config.toml
norm_eps = 1e-05
rope_fraction = 1.0
qk_norm = true
init_std_qkv = 0.0962
beta1 = 0.9
schedule = "wsd"
decay_fraction = 0.756
doc_mask = false
steps = 6193
dataset = "wikipedia_en"
MLP neurons of a small language model. Each row is named by its layer, matrix (gate and up: input weights) and neuron, and shows model dimensions 0-191. Each number is 128 + 24 x the weight over its row's rms, rounded and kept within 0 to 255. Numbers have three digits each. A neuron's up and down rows have the sign that makes its largest values positive.
After each neuron's rows, "fires on" lists the tokens most often at its 100 highest values on Wikipedia text that the model never trained on.

L10.gate452:160114105123116142144128080141127119098127097154147129107166168120122177121160114123168124169147120126155122139102125113129114141145119103112093102201139147132185143143127139143095128136159112149118111185126090117112114136135124149104107136180161100141076147161156096140100155107118135142103163110171145119128105079125140177141115147165117133116101140113149115136124152161123102123094152128081109109103123136135136122124129106127150120145119086080100118153161132139098135106133178163129132103144143109076117141118148147111191150119154148087114125087133106105135109129113165107
L10.up452:115112114126080139093094111128133084082123126146135095153078159128111083107134099153124078157132080086079125156127118079129113109122126128161133107132115117108139110103100140138107083147129126120156113102142137115110158162132113156142125126170095126130137132143111143116098115188143094139118152157088130132147145094114146065145132091151113128126117154148113123110110181138132151123083142095111136142135145131134110125144136104145114145143121120114134163116155149161135105160096086108162145114148140120139141145095087112141129084129121171174131103140118177139076119099103169137
fires on: "ir", "he", "h", "ash", "yn"

L9.gate162:164105148134090161137110144091101134107131149149184143167145164127107052181115147124153150099138130100130094113088121145165125139106127124146132128134113124132132121149160033146144154096149107124103124123141138090136124096143138150091147166113165151126128137157165158116103127151116160100134098142107128108129105155139106127149096139164151106115105134133119124165109140128099096113148141123109127152123160096067148142149133156154127137119097135144152146106182116117139142138101149101149159103130078131162118131095167111130128098123120118115122121142160148109112127166077136129
L9.up162:115128155142101127120141132132099134145104137142125140152121142123094123205099185102110125124135144105135148129146118135124149099194149131131124123116137138166063094144128126082134150160113097122120163128169161143143160088127094127118115109142118109099082144099156113153127133123154142132114089125135070134131164121081125170111159118128137186152147124091161120157141156171108150137088120121130105112149125149085128128132107102114155104157128152126122127111106104162141129137133142095067127126120125115106124136122156165110133158163118073100087174140148141147134126115160134156
fires on: "'", "es", "i", "a", " La", "h"

L3.gate314:146160136154140122111139100109124118151156124134157141115110150119123141163182113075116107111095137131130147128147082107095181131112074092100110162126155109129164086132091081128131125100115118116145125131094131078103153116140095157169137136105126175171144102131158150119116079141126137187110149114105102109113118128100148135109158109152078147135134115131112167128143128138108118119142085138126106102128136097118131138160132127131100162138164147106113096148174125149140127103129145101110115126063177161131137116121176165110123143124126108151127127102106107075150089129120118112
L3.up314:113146107124141133103153132126139144108129157113164125113135163114081143153155088130091108087113118122104190108179100127131120139111098134107107127158119125127112125123085109140143124109120109130125151142107113064114121084136106138102143103074162169119131125127135112114104117122136160152132137086148070121130122136098151117135166150149111142108168133102115155113150111130140117130115094132139072121151153117152131112145112150133150137137169112157124061128166160150159162110162133115164134121068175157120136091174146120122130159118094118156135133093114108121116066126147126163
fires on: " sc", "P", "-p", " p", "==P"

L12.gate356:129111137144144123135074117128171173114133102149151116143152110136145167168134121134154102085163117184159141128130112128122132108138100113162137156130129202150132116151130158123135134133106145163189113124084104154128097117094117123134101148121087104114115149160136112186098146114127087146133182139127124158196082137155128113078131150151122134132131104115118124130138184141145115152115178125112076123109129100097103167118104133127081122141126108155118119108152159117161097137126114107150110139146103132112096140163155096133092100112118131105137148129141116126147141141126142161
L12.up356:163187162072127129141149131150111122158121177147155144123134103112120174077143139120126083128139137110105130140104130108116104122166109092150131135106114129115106129137129112144087093128114106145120125113143156101113117102126119121130122149113124111107103121140103137128145120115183095156103137155123085110152095108121091143131158117174101137087112141120146143114133167159087108130148121108121112112072103143127074083129100162112100118138122127114133088137153082079130164183128131137165175139075147116117105119124110148097136132121115084072123085139126110124120105107114156120
fires on: "al", "ous", "″", "ep", " law", "ree"

L20.gate496:087141113133087148149154193124130147101133132169106131151135146131120171155104100116113135135132091181100176104134091136137134112106098145141134123070110100141146090179106112075140153162084114155118162109130089112134134164126101123143151143139170105088155106105127116141103151117089145154120160130107086093099130065154153112139124143136099130157120154122122123122116105123129119120091104116181127144127129180116145089152093122135124110142133124112125134125099117104114144152136126111139121116135145129155158133131135160128111113122098109156186121149077122117153114164091121115
L20.up496:087140174151118140135121130174094135105142131157092169069145114100120124176121162144152081143090157125091136152103141158125128094131146113096096170101102112115097115127106137154131113121139109162132178140136127131126157091114168148107158115118110160137100139100114135135180115103112156144128142110163091167117180121111075159138149125135112141136127117098133143159135111129146067096139120135123119126132145143128156112132117148115157163146168088101113082138096120148114164136095090145141138112148169129117140101127167114133110127136131154121156159137142150082157122136126168145
fires on: " t", " sc", " T", " Sc"

L11.gate362:164115105117081134137076106173161112108140125110131096115153140134133128143107138147141106142135113148143172178133172149142091169121105126140130116106153122139130120162129074117171114146174113130196149154125140132108097135146148127094125172100147088117091122138132118132095153134147128138096133148120104111129145119139129151137131126109167086117151130122096154130150116158132174112152121154098125158138142128164122126177165130135166125156114079093158112125152112087125164139153169090131137132151145134111149105118071118087113130138105098137085150126128079138125088130094146104
L11.up362:141089137123073154127105129174115066127154168171145126114072114105108112143131148166167093151132122124148101167123101089114146137093096123161155106138102121164123127116137151171096107163158099150112104140103125127118118085150145110106126121104108103147137110095121164149093184173126116123125108133159151120150154106141120128173155137124123124106123133092147114103159166107143131100094120124138120143139132133122127143103089133168164129106122151137134155139141082109150150167185141112126135207130108113109120126134168098094111145170136114130112137116121128131145130101137131126
fires on: "z", "u", "h", "ir", "I", "ri"

L9.gate84:138128115127152082080163169118139140106163146119166120144116124134102166093091127161128127113148113111160104108141137162132113104122147147130125181109145133144108128156146069137137117133110083167170132111118134140124148119156105146115118143095119122123099123171165159137162154150120151107125142110149148108127159151071146108126104114182088121127118106083140126107146100183142108160129180143112139138152180088144159093134187130138114117106095127132113140145126094177125126098162107112147152121110110131124129140135131173145125104147122097115139160143157118105141150166084151131
L9.up84:175116152136124154089141156137118135052132097146129168161127141127127162153089135108108129110134131145138109108139149121123101157124145117111162139111091117083149112154134117155173135146147160151102161132133138139138121136180143150125133125159115118150107122155135146131149166146095121101111203116155102108141116097157121127087134143125113131139133130132145146131137141135143109194114126127082119066159144103103079149116133151165102114155123104126131124183147152109125131120087156128141166105153118157138094120131076178135098148140096121133092105168111142180122116106125133125
fires on: " |", "-", "\n", "- ", "ist"

L4.gate257:113110101143157105137114116136126125153108147123125149111089143126130121121179174102122156122125120039113154177091135135120158155126110105129084134137135147118167131105188088112125160084139145135103112139137125148139095131122145098105101150104125142097179123141111140146115111124170148164076127152142118105123146132129127147125144160126111122063131121142159126152164154127123131149151084106137109089111140140149103115132124145158179117164139119136126138140169101118149100091173075089129104146126129127159102135119134184102093144139165114143121115143118092116094107116147141129
L4.up257:161140145132126155145081104176132139139127133128104169122108120114094133106126095104115111100127172106114150149135164153128160172145069113151183112101080134140176132108106124116130151164153152141139157144143082089107100106137151135175164076061126110116118140125138114140140102152110146119126160118183103111117137075096161130159151098123126140119134139117116144113126139149131113133135118155111111136100129152155144132140113111144136160174115145144171104138125129093125098144108087171079085118103120138115126139133149118127105113126139126145150131084112136084118091141122132172
fires on: "-p", "P", "==P", "| P", " the p", "-P"

L4.gate100:142134137126148153123127138150100121120137130176112145132153170162101144154127129168184118140118180134127114143134092131129147100143132182095097137160120109151127081087115124128110146131167158126146111108099110098120141159141118153091116158132153132118116106108170145100110138158127169167143164123142063138119153165134111148155142072128167147110103111200140135091117127161171130121128131138101161131145164121140080112157115115090116146124120117151093108148112161153071169117113108173133129133152113120130157117156115156140093109128093132153135138119127128103152141125143108157
L4.up100:136145101116155132121129141112135118113115173105116169140120152200118150154141141167139092185131135156143119180156106106115145132116158162099115136116122113143121089081153110162077154120160171139140106121140113142144129154165152141124137114082134119129120118109189112097106159156116139172120152135161089115142103129156130130116137102096110171089110098153135144076097112126165139137118140165107161131112165132133070086106095122114133118128140112131107112122112152137104129149135095142121133123155106116133121133123122134151110112150067175154115145117149174101143127152119098143
fires on: " |  |", ") |  |", " |  |  |", " |  |  |  |", " was born", ") |"

L8.gate21:130125139085134156099103107161123138105132170115132155077167160123142124174121164109105141103101122149110114137094116124144139138090133152133095111120113157139146149117138124143110127054172127138151131085162120136180112143137120136154137132123177153121115137145150141128110143142146130179108144163131126136142146110094131098126114143135141113083108133178099153115163140139141104103179106136091125121149116128139162115127129090171111121153114164139151129128144134166138138133112142200168147161204135152108154144107151148147187149112129114135121090097158116122122106115106117149
L8.up21:162157125122113128139093106139108142151083115132162133104117106167132182121137131149128116094135140119125108121158074138142139072126090111183119089120115132117132118156184072093139137177076141153093124110105138136150115163135132136124154124177127111105090133102143086152084104134163149128116153123122131203098117140161115162161136144154124132127133136129152137164136128147110132148131126159159070129151133098130132117117187096133128107078128162164124141138109115114145133108130161127103118148152140147139118119102142139118168100154118098161156128131151146134161112108101130123
fires on: "h", "i", "g", "iz", " cont", "ic"

L6.gate345:132101101125104138085124112099184155158140135139104093139154124125104163104118116177090115175132148145124147127116153118096095151141123123122130155122114104144103125141169152116122162134125151112134106113177096116120066158130105117126121092074164087126152116124149120096149135122101145180102133144131106137124092114104079108080154122121103149121151126103106169125157077103115152157113117079121122124139111149101138150129119135123151131150089137132120117128115064133130112113096179130171103100144096102120146136093173129157133108147102119158129134176158140123131155155132110116
L6.up345:075124113152145085122150102160119149164116148107114144111142146156085127166091145147116096159126162158142115123154107103133161170077151150107131105113103131102126127160144120102114170151133144141110122147123149134129121127140106107160159099138149114117132100104129156159094143125128135104155138184128115132146112144162112148164162183096127129117110147155158132137161112134118095132125099156107085133155097139157139132152077173152107111100099117106113118140084129137088159106136120137137122162102115121148182127168111139164140153110110131179071144111124096101099089146139140134
fires on: " School", " Club", " Institute", " ft ", "itect"

L3.gate330:134090149134133139143108121109125110094098178158106134118108148142119120168099105115113147124126110136153095169126148098159193088175142175110120142097161125151152125104113115140119139113133143178157106108130129113111184105170094145109076137134155133137084114121144151120118151146136098153109107155084146132084136140120104145118131114154120144089123175095113138155131122151145097117158110190139150141152136131158072113169088119149145145103137112169136110128147101145113114157111102156110152140160079086123114132136116120125129087106138149122113134125133128079132127093112105115
L3.up330:175117098097108078138115127135204124128151141129132124111105138160106121198139114123091117134138097089145091129125134134136150102158138131134071151135098120124127129127097136149121104108157210131140090125142108091148168156136146119101117140151157131097138106153165141127115147157145154190078123162128130126103142155163130129159113101156147117085111112125150118174110141152116142094153117151157174129121148120149078097158138125074152133157126139121113172140124139106132118141158123100121125154139124154137138099132088146147154120143104105134150101113133132117162129154121134126
fires on: " | S", " | H", " |  |  |", " |  |"

L15.gate237:113132144121118124085102150149147124075154122115134151152122129102111134118139119126147153124107158124075137111101112156153117120153109144122145089144144170156099152122161140130121115118105157138127157124110101167144121169080115146123149090118188150123123088160126145107181125161139172117131140135096116132140138148132106145124127104122139145119144136134144149133083117129119174144144106140154163151098107109164177104104083136171140167081122129093174074122123158136137158130159136084140106102118133112138159107175176127111160130182130158120118114124136087088144148124100146151
L15.up237:088136141157134096148092101112134174123122134120108147127092108145135078168131138146155155136099178079110141151135146138097116124109115074129159102108111193134162128126143147131133148150103124119077155111138140145104104132126094154106146108093160133135151111141105121122132129125165108096111168110081095141110152145078121112138113103081153113127151134190173122148113084114140123150080119138129144175123119174123132107124121168141140123142132145118098134136139125131115159120174160094078113130158141123136121125098174167146174143128150163133126114124144105142122141128158140132
fires on: "F", " f", " F", " inst", "-f"

L10.gate196:115107106111116127110119132089164139071123134133140149142095074140159105152115103189167125138115149099108161122117114113101130124143113177125104142083140116133182117064140159161137125150116128124124102150140108110135163124104144110131128121135139168072109111092151087145143147100128135139107110167122087123189110113093149081179096097114129162156126092133116103157122121096121159123117133133116125151135074146147119129180095132148098176157137155131114115102132110126170140107133130132153167184108103136114123123136122111121127134150131095153122120106124124143158135124096127122
L10.up196:106133133126145142140167190159131130139141100151102115155138137142105098066135141097124084140136116183139120110129136146138115049144096119078100116148147132137116143173175183125092108171119152145140133122100135120103126127107151170172173114116095136122157143121098147122133097131135154120102124138160159139117126135106145163129099144100151136139135164149161131107137137092112118142152147149121135127118111134144145122141105151115122120152104113147105098131113098155143130125114150134192098103147073140141099126086127137127090090103115136115106119167143102075133093109145169144
fires on: " who", "el", "ac", "ol", "our"

L3.gate280:091131124066108107158125135141108177136125110139130145133093096132157111103178106155109149130141131122084099108100115151145084097129127136149128149165134118144139115134100105128070095140093100184109122124087125118155144152135113133107133121086139148122092128127125099096145128098127161146125088106150116117050113109128137125131106110103147122139083105130125125149108147107104134134088133131153111131131155142090166122126174111105120139193119127094097123162134138150095115103121137091137165117153160133103194130138179167153117143109158110141128109105112118105155117102118144117
L3.up280:131113090116127119099151161170106184127115132186135134113108125144161118127152130123096113124098114110095099118102134131141117128158127137148132147126127148139146132123112121118067159116124117156098136108114129106120110139160133140152155106111113171116091099096088170107158100135117151131105136112135143129084138091106105117165141126087154141150136113162115125176122118087134134115063136144124163154165130134097154145152156125113104135161121125094116153121106138131108106078101113099102178075115166156103158132140161168094122132078153127127140068098080137107120127123124147117
fires on: " Sc", " sc", " do", "ele", " Ro", " tour"